python train.py --d_model=512 --n_head=6 --vocab_size=11862 --activation="tanh_gelu" --norm_eps=1e-06 --qk_norm=false --init="normal" --init_std_up=0.0268 --init_std_down=0.0 --optimizer="muon_variant" --lr_mult_down=2.0 --grad_clip=2.0 --final_lr_fraction=0.0 --seq_len=512
MLP neurons of a small language model. Each row is named by its layer, matrix (up: input weights) and neuron, and shows model dimensions 240-495. Each number is 128 + 32 x the weight over its row's rms, rounded and kept within 0 to 255. Numbers have three digits each.
After each neuron's rows, "fires in" lists the words (lower case) most often at its 100 highest values on Wikipedia text that the model never trained on.

L2.up474:155201137076122104100182108094089097132096128120144121184135146117207115133083121138163055108120140064134103153114063172119147104146101069150147177103112089080084115075167087149101132080160146135159213159131120182108084207122120164074076101120113151144154157109169166137133101126156089130170137159116161085141151106111139105124138118128093161178121098139107141104163169097108132192083147144135132101125141147143104154083059151131122152131129131166098141104089167106129119131120109121076087118153158195137161128097109083177095133190140099102116120158145157102103166092136099103118123131166123112122132133127137161102101143141124109109116040183060069099122138167149136146102093140143101107154076106129131148059162129114087132096146144078091142187147149187073131106088148
fires in: "of", "on", "aesthetic", "origins"

L2.up888:148113129093133160145127107087123099159093166152144166103167122048166120146120140139107096145112121170145088190147123131175105151101176111106129133139165136145119092122034075154122148110154133150107166078101086085164102134122136109086104171140141186144174165144094123134107078168113167073136141158127151139126110082064124165126083114149154120162127126141118175095105096064169160133138137189145110049111141131145138116169134079101074180158137128133178076146074149106138110131098162160161166118101168115090080158179156145105142115093181146160120197148104111128136108094099119148155170069151115094132144114156156112097131170185202144089060115177140135136100154143127141108203134123180150121157145123100124124048131097108086135131183167145182079113191160097133132111121143
fires in: "of"

L2.up1149:156118170149159106155109155130117082114135099060115118147151130118091132155155107164120040144182179144168073090163136126080163057145100126144110120132117099116092164181092143157077106128177095150133113142125140154162070180072131153101106157139180182142096102156125174150092070105099174179099121088103121166124124172114139117153123133124106137133169159103158129089109100198135123139060139132089110143132127097071168127106131156175139177177113111154168165150202083151107127076155132119145106144112095097072109162173125116200084083159180133105110113114137118125081124214162090073149089138145112112146161109119151079160208131148133170147100177164168094130164113072104094154138164091141111068088131090131120169123165127113180088072120119120093181133098115095175139154157117
fires in: "that", "the"

L2.up827:147144147095154154163122091135101174098128145096107115181134065157153067092125086182157140176089087201094183104143154142128124194121138137118161163148132119101132110112102127129142088138199149100105147119125139129061146078149094141119099114077082127135132129083117101111126103130104146145137142138132064118190130059154151156177166168178148088146126135118136080121171148070106154181169117115073141061049131130141098086131171172088149134123082121129078141138143103143223180140056141130121140143080140107214122137067112132156153169149109075159098173123099158101145102131137122157113154137139084128083108169055090136131202072124198173165138121108136122125123135112107148126089104104154151192121157159107137212116137125145108134109117127117124128162193100057109104119168095
fires in: "as", "be", "poor", "into", "play"

L2.up633:136118113096093143101155074165131106130085092087104112156120172099105163093201145078085118112029120097173128108116102127109236120155156120152150111090131146151128134105168057120090163147133128155125153097182153089147139128088157170117138121154142141139149156129132190145124096124093070117153183166075182098129108095127083159155121162105140139123136139141048104124097131200081232122133135140212138118135113151093168182098172148128054075127124110131132173132131070135140140114182147146158142147167100055119163095075149084094177102118153091143134113192196121119092111061152067128118114121135125158067085106111115111192146105126153137126114170095128155101087130110096100145170191095115128116113170126128181110094139146148119090170129127133154153133198104131117144065156159
fires in: "to", "of", "y"

L2.up1024:124104118169116159093083136148138108073105117161144132107141185150128153172115127140134161121134143133134088053143135178147154150130156125125114155138128135102079108113076102084101156157030162145137107075121115147093127159147203145116145163119163158116163183118174145120117191148096086151121184138167205128159138188154099094133128113123135132172148121059148135131154127176076146143121130189115133154068119104145106127164114107178125133102096146156064130077125115097083117206155115147155117157146101193107118093165153129159159177130114134138130176128107119122098143200117088172122108143125145111051141104144105183142149155138145187187122085146114175104097174144152097153142149132141090105164150168169159130120114193102130104143170071093155155196137119178130133119130136
fires in: "to", "of", "on", "throughout", "from"

L4.up513:159088123144177075129118142119038132146111101153165104075137158142167121155083096148098137124140134171175163044129155140085144156139139124141181171090132137118089128123118095159109128099188164125125114216153218166103140101061109127147152137168152077098169108128151169185147151158076129159144183126142102134140134149135159107112116095167155164109085120158118142148177123154118074108106099135148167083095103112169119175135112149128109174143095118134150172128136105101084099117171089115159097198062065170160156094191144133161161137125099136116138095072171137150119139131111128140134068105092129107120121108104109111180108164137126151085163180055083137156152148101132198136121150118156110129167145157153117088128140172107130139173130145086118137174138096157070110112102198
fires in: "of", "from", "to", "de", "with", "age"

L2.up1730:117128149145124139161125179112158133124121119114114125153148122126146124171078136146068079128130154098218132176194128169101087169117146106197123122129131138058141095163129106151132156094083139133185147177142058117103121096135138120191161097108080140132144167175156102189134142102138168157125176152133166069142176129089129125095070148115094177147130083065117050103153142133126103115154112138118125164164154142178123146103148147121179145099163071135082106160129081163092135135101177075154064164180108077092166110102142064099130095126142118156128205108135148118112101138122078157149105123166127136149072121109153096169133124090138108157148148129083138154125132054161073094149120159100155111050154083105164084104133138139124096157163180150173098096137057110103090084121089
fires in: "of", "increased", "improving"

L4.up1326:131112103138106087068180104085138140118152198054102100106155128126128118131141103115198107069089163068135163115116174161132136090145120150166201163084115088133114127145140121139132148107147115118125121082110122169165089137099101173125102162112158091199198095182133108088101095157135129134112064145155116144132127152058115113171129186130069160143119190100086094138149131145017155119131176147104172164132161121152106150159100100112126142098171129192172108139090086108114114098119120157102131160107136090106197108099171134084135205057139121170126139116109084136129104085139183136138130084131129126128177194095091136169167143113169161097176089105115134122137163084199139088115155157127196150111131101096178113084152115081117100181153156160113154183117134141152151147150164
fires in: "with", "to", "of", "by", "via"

L2.up93:132133151127164095147200091118102106154117169217064161151064147142076099082170100101142128061094191202157126155192220156077143117155145178129130096104173099098116094199091111134098068114108116128130083137133087126144162116097116152107124097139166111143188103104148177093086086131130123168141128177141104152113132136109130158118155166170115217178127139132084150201113124130136144106125140125169073155180105107060120124108107188144110111153119128101133116127142131185091119160139108134115107101129135101097141151171159156158142089124162208106080099083100148045087073111060123091121152130174119157062143122118135188114120093141174099096154119146106200127099112079109185188149205056169167104103136133148141185055095099112150125063091154133163078125131099142142079125169154
fires in: "of"

L4.up1287:157165139142165114176100114162132132139107101103148125087113098106165135168131125129175120065120101068148175140141130174095145102160146118166075121105125109238127108123160100102069184116168122099155132135148079050107141104127133125132116135172162089119145109102173122154104165144141117081102120116085131098178145127168106072160138175127096144167131090111150053132163135136135143101133195130143152090100160178150130150095189162106099077105034108130133142098151097141151118118089111086167153123154115129144085136134151061107103061143099120106052086164141148136116118119098085087135154142098061135061134091130180161128048133194157118164165052097161096164098129079187112101141172148122212092134182126101078075174117147170095132102096128179072140171119136110142094112111159
fires in: "to", "which", "and", "or", "is"

L4.up1206:107114155153105110051171097128217109241088176127164119088169158147068151175114080096164128127121143124138126134133165160056172071149191134159067137084107064152125134085084140212164139190106132126118080126121135090145118130094111183140087148136145182144115120065170149113133101077141115145062146178103117131180135161131133099117129108134068143125109141080085106061171104208112111113143163127177119073132116130171137127100105135096100138076157110107151153096092129140160141106107098099136131120146203116171158055160130120080126173075129133110177062186150117133155133109118101111136123126121159138095096105179094104071161122140109154154134100175135176179113119090101210101132095142149139170152146135130087159128134116152120112233121090116192126102201147175134136098106144
fires in: "of", "for"

L2.up578:090168116122128214125128113112138112172140134111158064176153133131109104149157111122134139124173212107093115144129124123185096074158076125087099121132105135072082089175142147158155178095131099164137163118120110156065102133097123110138146076069174210101098129145108192139140087109145092136135118097130096134135181172130125105100115146080131120050102160146126158117136143113223206118164109097156136119120071101184095127129145166166134146142141119133155115104173122084120087136156116152075112149140137159107133117123109110105174127139169171101121123155156165083189088122111070067127133166148075104154102121132126076153101143147084141147123168119169144142146163116120179085095119162145187067136111142118096180114122118147136143082048133110180169164184150109142089071119096
fires in: "the"

L2.up755:142130116086168131148127162105117150137113112090122123152150116137130142074119071095113111190127076134104130146130124133116110074116118160106095154113214135075109142125116122159160100186139157124103055101074115096078129112177093119215161195125080082156116096160132147122179083095121166097088118127086072146082110139134200129180093208106118120211104177142132142162125133129118100147115167144105103071178124150146101067088118098145172154078087139174125113096114140122105181077089114122181119118174188154071104138111085122175113131181105121089129134108119138137075113126185108132106138090195117123126124160133119079115127126072079154117182146086118168151179131121154129085174138127087170173128082217101118106094111100125059153098189115145025106096166087094127082136139123
fires in: "as", "is", "was"

L2.up1689:121058135135190158137109144091097123135120118161107158129151180159153127127079222129161167127119163112157134130144098172095082103149102163140163164109182147167167115166144147088114088181102117187200105117175125186143110178127079083170089074144155106151177126146147101161127137173106089138139134175099122127140139149140105103109072136109134097094163133179156085048171101091156083116095153165117114189061090145160105102147128109171169137113131186125095176099094133144172121124094144094189114033107155125158101167105104114188086158195133060093150183194181118123084175115113096167130062141152142125106133183088122103115149154130180133186163153095116105135156111121155128154098131132167138130069073146154156158144103132149101150164151107184068165140126136156165120161107139
fires in: "first", "son", "was", "born", "is", "after"

L2.up724:076142158075123138118154129172204107105087117193202165131134155139106166155111115130080190150185223141074153173176106128138183170173130127153159091182151151108075085080081175140136128106120135058137110094137098152149106182118124119134150121141096164147098160150154132088103149113179115052170092101129099190118133081140152111122088105076156118139112108150087187119134109160118181157093119148087115159129107097117139153168083085098142117120133112084119101149177190122130051105119111123151151207116070096090139117160089152134195146125154099149149157183115145137149171150155126158107063177144090136135120088110144178140170101107094078129062089110154142176118079157137110197096124097072100112164171099132155113166130149179158097112076136163162131095064165123140132136112096
fires in: "the", "votes", "s", "had"

L2.up271:108065098132101098093163023097149090119089127129144149125110091135128129143124147132100114125132106130161158135201125136125137109150108079161129108112126085088087162080134109148129137091127074188102152082089164105095127113091109110124116157136190149192114202106137132211112101123121112141138138132108139104042127150069152086178102152107096067145080115093119078078146158056081173115147139168145120173107101082051110118134116158129100087092125172117106149085135076147124128137147146072201091109140188127118176111125177131141144180121120121135147143139070119152099127153143052089114163164102162128125113133175150154127173098125128146124114087140165131135159136107150100143105174090184116122184124137111134120058122190098201115136147110139129179143075137109131103119127111
fires in: "which", "and", "who", "as", "but"

L2.up621:126146111106134113132141155144182065160109099113149176101140111125158130082094113120120153123094176199123111111178126144146155130154102137150162148121161153180097106136156079123130087137141117096118119107117169188168131078073110115094143149119074168118074114143161149078133167112162119119135073177174130130148134135141108103128079146114110057173138070143118085243124083161093164084108094056052132159161158113116056082156123096174134101133159125143120216127114160156120095149099129128154080173113143162100090135118188153101052109134133131121220169186158090128066184136119133158188152141179178127141151158156125119093106181175120132185111162100110092066120180137124123181117165150131151160120131129175129105147151139130089085150146121143147127102102103133123168160076132
fires in: "which", "also", "a", "who", "such", "known"

L2.up1532:108086142162119128199145147173129151164056105083136130104194108147133128132144100121112132100148130131096141117125134145077162104144075111123133121121116139126139115097104084119107139083181149098103126178103095091162119107134115149139130134174145078160111042123082133117176135179137099120119104128177085126089126130115060149149156123113074184081100148154151076197131085146085133117122167173148160118120130142175128162109089142114136157135126126144087131131158146073142075129142152170168090135117137140073076117142160134118101097084090081061122027202133134128158186122121074186119129191163159124216126104109111093154134060105079107153087167130112156139112167158179138150138157228111148103127128130151225046080153181127128105165148080102133115103174147075066101190116102
fires in: "of", "with", "by", "as", "for"

L2.up1881:128100114120118101166164078101132156160118104093114174078105129121093143169085069122105084154160107092133142162106175145138116108075142108090132134112175095097132102096112142095100063179096107116165149080171156180172159182123110147109138107136063169162230104141196112190090102113153098145125111122095108103164144063099156139115175174118121121139080125103130155127154123111125039123154130166163136099094087118169135161085140103122148119109109189119095115128054107102088171142113137140128126138102120140170136114115116155104131080192169055147110197078163117098148141039157064123133159105227173155160112113128157126118141111072134118149159105117134088070114112093134133141095193133100130099150192172138093134153150071197153104173111158132205134071180147166134115132136155
fires in: "of", "to", "closing"

L2.up274:112128061155152153170124154117164126166079067093116101161156083148115115115114046176157146121100121116157151149102178139133138114191124148184175115092083100194111187089177113159096123223120075139145128147130120122162130140120105164126151160125133178129120188134189158175145148121126181126120167127108104194119165147116184123142186098134087092096094176151112156069153195134134149106129121114143163083173157113139137097149138155166152121131136153141132062143107121124124137092149148095137125109072111139163105123126033129159085151133130180071125130131084151208094118150142083148129112070181099159113118132175106079092121102070116125115120141143106138135145176122072140077155101126099083173105124083130123141090149162145093134104176136158150094127095171141128141038165149
fires in: "of", "was", "is", "come", "were"

L2.up833:085139153125113105130108165139039155105101085058138092133161197153128125156077167098151122185115128164100087117187125130081162100065112138130144158118137162150092123106046129147101091138161116054135122143174135142153172123163098134144114117140104131068099121200151149114109112141119083173094131139103117081152080167150152161118095093104071122133106083109074122144091060140078121173133134156113156140127135161132124080147099146121091106137157155152155127127128130098107156092185193114102190129122156134106167080166086114116173105103129110130113137155138132133135119142163098125129135129147127136123134092094113138133189103137132120155105085158153134142091077091131109163107132142105110138115124169138103141178152166146141042139089120114103096107132089146133153158088129
fires in: "of", "alpha", "state"

L4.up1284:087164096117115113181119210113131094042195114185129122069111192101158066116150175144135085132122075097173121100087170145107063136098134140158116117168164089131186128123142069116110147130149141204122140125152153138161097139157177159112156191090177156091150143162217216176172105149151150132104144128095155127112176121196113117104149065103141064110103090103031083143116057152179089116176172147095125126163134197075140101155139170118142092116107140135133159161169096097156181079170169167119179079099151106132145108140160130125136149107161086131128106092163160127148156115128129144118153177110086142135115087119192127086137109157102149218112099161108144053128140154143142185064103123162143160110097100181095111168136131066152126121170117121089123114152152113116162129162121
fires in: "of", "best", "started", "began", "signed"

L4.up183:111084165098126122121123143185152096127134103134086187163099105127091124061117161115150142118125119087079081149174146194112185142166158138217102121123125174167158123150098138129129139197112101116108142129104123185086160167104146134111136155117200165107105071145145146131141145071107096075118100152096104137123136136165203129220052152084089121132137134107074108079146127145104156084108160135044177144131181117158181158153101109187139104117119110125120137134169159143128085162143149125141121178122119102152152168153138121149137132102071095175085137148129111161132184172160182121120126172137097119197151165111088155121169168107154126180118073159196144127129135080142122130117167157122120127137156137173101089057182153178129110103128129208111158134053124171076104138139164
fires in: "the", "of", "s", "in", "a", "on"

L2.up125:090182107103179175100079104114136103174156154130033082072147082149138118180104045124067149053102132140146160199093184080130066133087163148180070120154092084113133147166118221142101097125133106101184130171191135121191089138179122111148138176076076146112156110165127174098095097134113179136086081158144148095146138132114110152092073156088126150104112148151137150134137138162135090059105106116117081129105125124115099124117112096186125092170133170111086133086127136076071099153074177120124176130091114104136172173121137144113086063099122177121133126140171190100146128098149084142128157120118183133163181177114141176161161083153152118145112085126136154157135186086165112081146132114146107108143080106157119177144142144074104081125143133120100113043087094133134100130112131
fires in: "as", "years", "to", "appointed", "of"

L2.up1736:097101100132148119115067125132052097156127122108087135171115109133138120156122131134128096152089116147114133111105193116146119106112073133154194138137123129112160146198117187172120145097144110113147132118136158162085135103085070126093079155102153165074159137101104130144110117169082104163128129181159086096163108132138104185139090110163067139177160135118142132142165159186143052139169118122131153115137154123180111120155122119120093132139103162155164137099125127137144172101169107086114126165065139132085138104122070139133188097089097151170135099220153138174084150083115146075100106112175121091106161189123125128167192115144181171140116183074169118097185123133129106096089099138163116167089141126120150068155150174112134133139180091200131153158116127182067112048046174
fires in: "to", "into", "from", "with", "of"

L2.up1897:125157115196125144101111091134178135125181204158159118108098145172107109156139155153086138111110152082129127153195130103114149162110072156153128108097138136036163132085120179085160124144121150150126118136098141095125141111134155103060170159139156076094140164117140134215136133123136105116119151158149102156141063135209120110157173030140115103148143161125105074110170151147125087101103142168129191164115130126087100121072054173174165082165106112106064100147133084100141124111165100117110134106101120090189150119099149061126132112102072111117083154167118121147088126129096086127141149105092129100134104100098121109165150163147112140166144122092154124146125100200111135089123120137151157141121120124110152060111146128155120071106126130131124107093142143131168099108124095
fires in: "for", "and", "with", "or"

L2.up553:031136101115084111094084139119073142124168127141150163123123079127119159131053154138123043134066172116152047097147098190164128153126138115121126137086181144090098181162113107179182203145085080137171161097181190124131138109083228154080105101159111138083171155117122163159121107140126092160115130145126121151086114104082164137144176165162153194092081154053117153141184098199109171129139099126147157114182157178120155115118106135090153083130175121054068153128129143097088155141128134099105131146162121138128173115113147110119176126130108105118130092148099096124112123133150122107141073174128108140173111126210113112106124143090089151031152091132089183095104153102142146113129175163165097138115093078107172080110109078081145095141086171094134147143133151091053078112100144
fires in: "of", "end"

L2.up1717:167110135166093133107141114149120154124105116115108110112109104054149136123092121170122063133194209117187129157191117112195095096148133165111142087105095074110152149122130118153165102137181122165122149094124159098072117105137093158136122094107149179100060140125125147167134131115115165162133139120088136131130088111149135096163117126164116113153108116116188122103114146157136083076126138106130141154119134057130202080167114095125225131110111098089139136128147125108132146153153151069142115153139122120101108105144118164144143109108096107136108042152077080106178161173114096083111113134159123111128120090165167034136147094115117105149111166125141172122137138141082165093173097078115118134124082086061136169100103091090168122110130056099122151189112045139132148172156090
fires in: "the", "such", "some", "whose"

L2.up204:121181118068114130148141151130105130150142191180144126172126123090110121152170129137135198157171145141144097107141091120114123087094123109112098142100098159144124133106102113105067182085148142095145159140125160100067144128094121100134144146113101127061133129106146135072150127049132085085116147112137116119151125182124099096173121105141160101107122093196115133089132113097111190071145139136157181117064118100162200089160126109106108183068123121097149150142190123118103147124060156107146074124167130133095134061126123122173154146055164106149152082130075173120173122157192153162125148105151143090114186127115143073125157110148152086159088074149135141117070147148138146157132165114077129141149076074137137138165157150056063079062089100166120176118115210181141158160100100
fires in: "of", "details", "version", "have", "used"

L2.up933:099046106108117119122147133121102114211112081124134113123118135181110173130148086190131108124118120119129074139136096124091156114122047119172069153086169147115136144074135111157144106045100181111096165147123147136118129153087125151124127154214174132119132117137121097169125091131202091097103135168126093159077131135125159076116143109125144150156137087109107138203138141176140168124182145180135180059154132165042173110089089126148174193105168088156127155133082132080120135097187102140187134152107096136175092073112118186107124175178114149166163156109131122111163099118164168117134151128150101082181132125099099076122137087115182097169135130148194160106143142107142157127183134172078097101141097115149144107135199121123113137082113072109099044144136120058099106129125117
fires in: "of", "for", "les"

L4.up726:139119148111100129086158096099130074084066094100106136094097116116142162093046146116135148137116113169136105150072186113136174146165145166163137189135136209111117120134176175141180107123169074131098145093120097157132191166126111131122090113135132096140107157121115156065106105131163062106153085083106081144118120147090102094122065211121144131132186133103090122167152145127115148112154130170120089190133093114155115111176134151111175120114103128109109185176176121095090158123103140128197084169164150086076111134089194196137144155135094175063146168122162106108133141115129125144115119184113128137162079184141128078163230121104112133104090132131104155171132179161077131170118123148071091145146081140163117148150074154173121143097121118128071190198140069137106174145100160
fires in: "as"

L2.up1663:173128118174138114039082130104138130200142104165112118134124140142114115156120107069114027144126094104149094134125117106099174127143117116107133118135118138102125104111110131114116086122131176112108095127128158159135135179158102081154083067153141083115053110111129120112129088151165133113094102084136131115186171151153088107187120131093165154132086141130149148113168097199132126145145136150135118213157141178154110149123093100112152179165174130162099126064142141130118120099120124088161062150107105132158150090068141164161115160087157148138126152145222143088120112143161143130177143175091136093081114133141150122116164148096080086097162135183139159126177106118110187172106092161101119169163152118153113160120115087132119143188157077151139155130139109104136085201149064
fires in: "as", "into", "become", "became", "form", "zonaria"

L4.up1792:076101184094096131138160136102148146068146071127139091209159146132130107142106139170135145185083133099051107133139116120110107066138161162182140138088126110062131068213090133120140108117139055163139154112092092117126124106122171118119141121146118104117058148121161139088161192127163140135123123100096111069094149138165107180143122094123152114111160102150115129148113142138174121107166172127091146109069170157135109100124067093116137101093129086152105106113135078110131107120171225099177135150152119135139090160133172134162159117075126115147153106111164105124120194170131156153155156130089115119148125079177083099141122157080147117148119082142110147126137160166083142177119130094134172086148158190130145082087095166105140147082084112165115135081124117100182113103081154
fires in: "the", "two", "s", "most"

L2.up1718:143101216094100157083075142176138124147046128145097139081100123117142083124119158108128138119120118152198110131184073109105199123094140127131075127119124174119173099120074213097073134134112126162198143148121136145129082078153068087082078134141132136103118139149112122140151070104110053151136154147158147164081142091088093108121074104156084139054143081108095132085123159088131162168110161102128141083111091139096124149146108122182184037106156184165176136098131130171144123145084142113090070075099110172090139111154127146140149102154122140202120145140151140150125156144151090123116148131123120139122117106177147045152063128136138113099140164097134165169137136155115045177159161151125114132116092161116187101110141168153138120166088120135154145115189125110137146101141126
fires in: "of", "after", "on", "about", "commemorate"

L2.up1588:156152103131103125110146100097159129123153128137173136151112173134134100075137131132162153095102110104117143098152111167150117097185096149135101123146154120105074083119137106147094063175127126168138149146070202139111195102087110133147115108085101152121103151105111125162189052150139148102100142189114109150117080074193128121169151121168090136120105149130092149129158092122189215141099142128127085129196081118155067068166131120115074081154172093150209148153160134131173145085125153163158083168115196073147096119109179166099113116135072148123124084105119117170117121134110112083158091090078082144100089136162130157155196092131122092136129091115104184084083155133180115142138150184171115136112126127156136135126106108103136091121108131113140152103111114160123197057176107
fires in: "some", "all", "of", "many", "most"

L4.up716:115167114155158166115119088141163181128122094120108110089172131167085148146150152061150144140128174100139119114132132189178136162164124165029108092145125141209088100130124164124168141106108102106101149089182187089099140125144187141133139142138071172181119140113146113100119133139181094038126112162154047160144154143140102103141051135127117134084103148114115109108141056178143148093124138110084096146095134128187108126136079110106121127151098128110119134085170088118110107180105086124142126108141107120136115090123127174121181154133119133102136095141186137155120130119133113181139045073116095139116121171133132130183095166146121135125072120168079133131143134126148110126119065185129125179174139149155141120157094161101149109125099118138133182121113203100120098174109078
fires in: "and", "to", "the"

L2.up244:139133138127133135110169135182136146116099125186131132185145157170104151139128124121210095137153106078130125125095117163057105120132156130140137082156126127084123117119133104133117082116174154126128143106184086180149198181134145132101069123135087149165110109175151105089147135062113137151016133108195160101163066101117078111134160150158136154114125170140013115133144107157214122158105144142134167114171131070141177121069120180123179113150153081118109144157165112162127205083122164069115098142158133162148126074150113152112138121121103114164165160178191091076121125125112093126122140050148121095104111191165168029123091103126126132111134131147132111158167084124135141170099165158099090113065118128133113150169133109115139165140154079171115076165133166174142134150087163
fires in: "to", "of", "with", "for", "rabbit"

L2.up983:105117141110089048158087134178141146099136161121148174128109098073139142120125085091143148074089169137120142111147035113164137108127099099145078154135110164162104142103108146170159070165133081153116120125089159176155131122104147146097154141095181230161099192110136126126121153156136150183087052101152096150145118206095086105151096109109042102138128145149073071166147051127115160094103131102074082082126128179060110112144146069182097108118146128112105145131169122090134109106108112126087135110122101157149147119087146101190071179150143159128155130170098130136134210176144066134151104132116164109151125116150105162153073127155079134159108099131138149153102117128179150179179091114148140143153144037193152095137138115124088119123111077146133104188151113117099067121123137
fires in: "a", "who", "which", "tennessee"

L2.up448:126126129174170125164169144122120123110133131112151132090107125181090114104142144161143157098117157192139168097146154158091131092153099133094148126128115161193079091165146106151141091147101135170156068078096144174134145071095128160172136131114118117114152090119143138067102099133119114105082105164195108111134094105163107165086091049130091227100076131107148080090201129149102142158154140118093108124145152115048122064153120095116111157152112143145138151092149155133122131193135136157169148131108119064111175138158145128180139118159159065118143105135105149174090103122147112150136162069183122114101166147121104101159129130058112113101135063138110133160045119121103154139148188151090097154146072216164147079093140155094119121178150157155113116134071131101116155093131124
fires in: "of", "a", "and", "utc", "was"

L4.up1396:177102151119153096160124132093091117162040089122176131120189101163162137137183143149080136145121139102131120115094130116112106104121140110161116089107058123146098110085112147082203175147141140070094122121165153058120111109156203208122161143141101080107113117037168055108151130127093123149122095135146121161147142135141140172138170096140151066225113108118109124166149143103131110123182140126071104147131154133122100160130152221174110107112094091069154090107142052138121059169111197096170114174077173095173118123158101125137140151144137134115113122130110157149164119162146075116122125129097138118146174106154182073107164085142067184136103156144166106155156128157114139128111116106099107189083140159164129052059130153141160109153148125147160161128148159118083176166163153
fires in: "and", "or"

L2.up258:101151042109090129143134132096136122082062076178123147122100153101143111122123166111197155163096169186155126171138150175129164155116142115174112171111146198120136130154070147172064143156130106149139169116155084171087117126129152151144183176121137143082104108109136109118149140122136139121172104200135110174156169152142139133118151176169140172212094133085149122117091076117120145176106124115160138076146121052121105049095085159150105122103103140134146088077074164115172077130136086120184130115076131150107118111155119157143174121102124097136111175139085153134103129166143160136103067130104127143154111125156121115159095089073158068099166123119166129152145077173109142185103163110118131075140141173169152128100131090150118150102190145107112133203107154123077130155138146
fires in: "of", "over", "almost", "diego"

L2.up291:098193090153144101134136108075077109162129133103183147143128166115144104136118081123145093189107181174141104112121126143066129148157152100205128188175165132189117092128096065123086122103157165116131146088176138142086115139212170121129167128108124144054136095151063132129099133113120106088078130167182091173147139062130058056116132169112173149178109106111086111139155102110144081166131093108178089127145111131112138157139157155108089199035099117154162083047123167114108109094097196148187098145142183171107125138115088170116118137142131087129117115135123143124070148129114131127102120151162124134133145124100130120141178138124098121152125115123197132145137114121177175186152077087123133085147111133133119180097119131134137128125143163137156149131124156140133136142107099
fires in: "of", "admiral"

L2.up103:120115177063127180128056132133119176080154159128082113123121121118102085105118136120117156177100127168147087110141102090103183103128122124128143102158126117060176156073115130120131131086136089073087138155172134103063110135108128160152111153129112081077177105131171134176149134084151159194123183079081165071119147115124059094086106132104107093151104115165148127165170075203102091084133058103088131120066079174177126137134147113063089122132184167130138146082090169117136132115195092151144086096126114092100171070100145131110125138144122159150076149154094099091148132138140145184122163117168109109141165114150103099153120098127152097221098130152064157110172085138118121105108146195182111122133131115095169102188101134122158129098137143130121190087133119051111127158110126
fires in: "to", "started", "began"

L2.up1850:161159143150126121163120130114092146135150031110114136178108132182093146105129131161102165127128086132104157117131137121159131095134073206111093153142089089147149087107177152114089103178141119123112156122194114122091118104190139116166156070148144120199113130113105126126197118141128124130087135161110118142114162147173163119138111102162074134122096149104131102129101148147136158138155117146166182148132089113170113126184063185123130077134108108099158107169133074099110150158195106160184142142136141145116080128130114159163142172172099140161146146137135145143066141136117156110126113105105126096124098184092151155103112095123136035095120110138096131167183086141114136147133185159129118155163123137118193125153036086096142100122059134173111154153141141138178170114144124
fires in: "most", "all", "first", "such", "last"

L2.up2011:156157150168120177137069153070127105133071153142167137146078152143134172123126167094113148085136098093109165137114119137129206131160199123113156125164148115174123095154122132140132151156142176096098183156119123119186101225144124096105194146131091138090147115132100184154105136136129155086129087122064108105118171135131165090184077086100112103070103079109092106081128128141140130126109163129123164170107125164101145103106083136149096113123152128147139058090136106147058112113110103074125085082169141139125110096153129139138130123119124156172123177178097128146106090129104123063124071095164102100148148120135118091135142132145095141164156171108118143135148149173119123087163107130089110163101149139161130130137179173118097095195200102120145099142089149183156090134087145
fires in: "of", "soil"

L2.up261:132115089219146120107112058109153124123143166128127166087147103157072156150139111147142152111128126090119129182122157151073136140101148119137185073132154150116174066073153062103108128137167114153052081179134150112090121098064160165149144140141166087160110150078148185123122108168124126139169108157107143126144132136130140105137094101122116099154111128087126096100112166188117174154145092146113130121125151129103056189134150155126136132084208145142173131097096077109091091112142161129120097111112182132144115133117127144148137087140177140195161159123226133139159130103116106115098124163232128155123163139141142148152135146087089133092118171137131118138172077066159127114131111125136068139135114183119105106085104101174109136178121104126146079105128148156126115082108103
fires in: "of", "winterthur", "late", "commemorate", "early"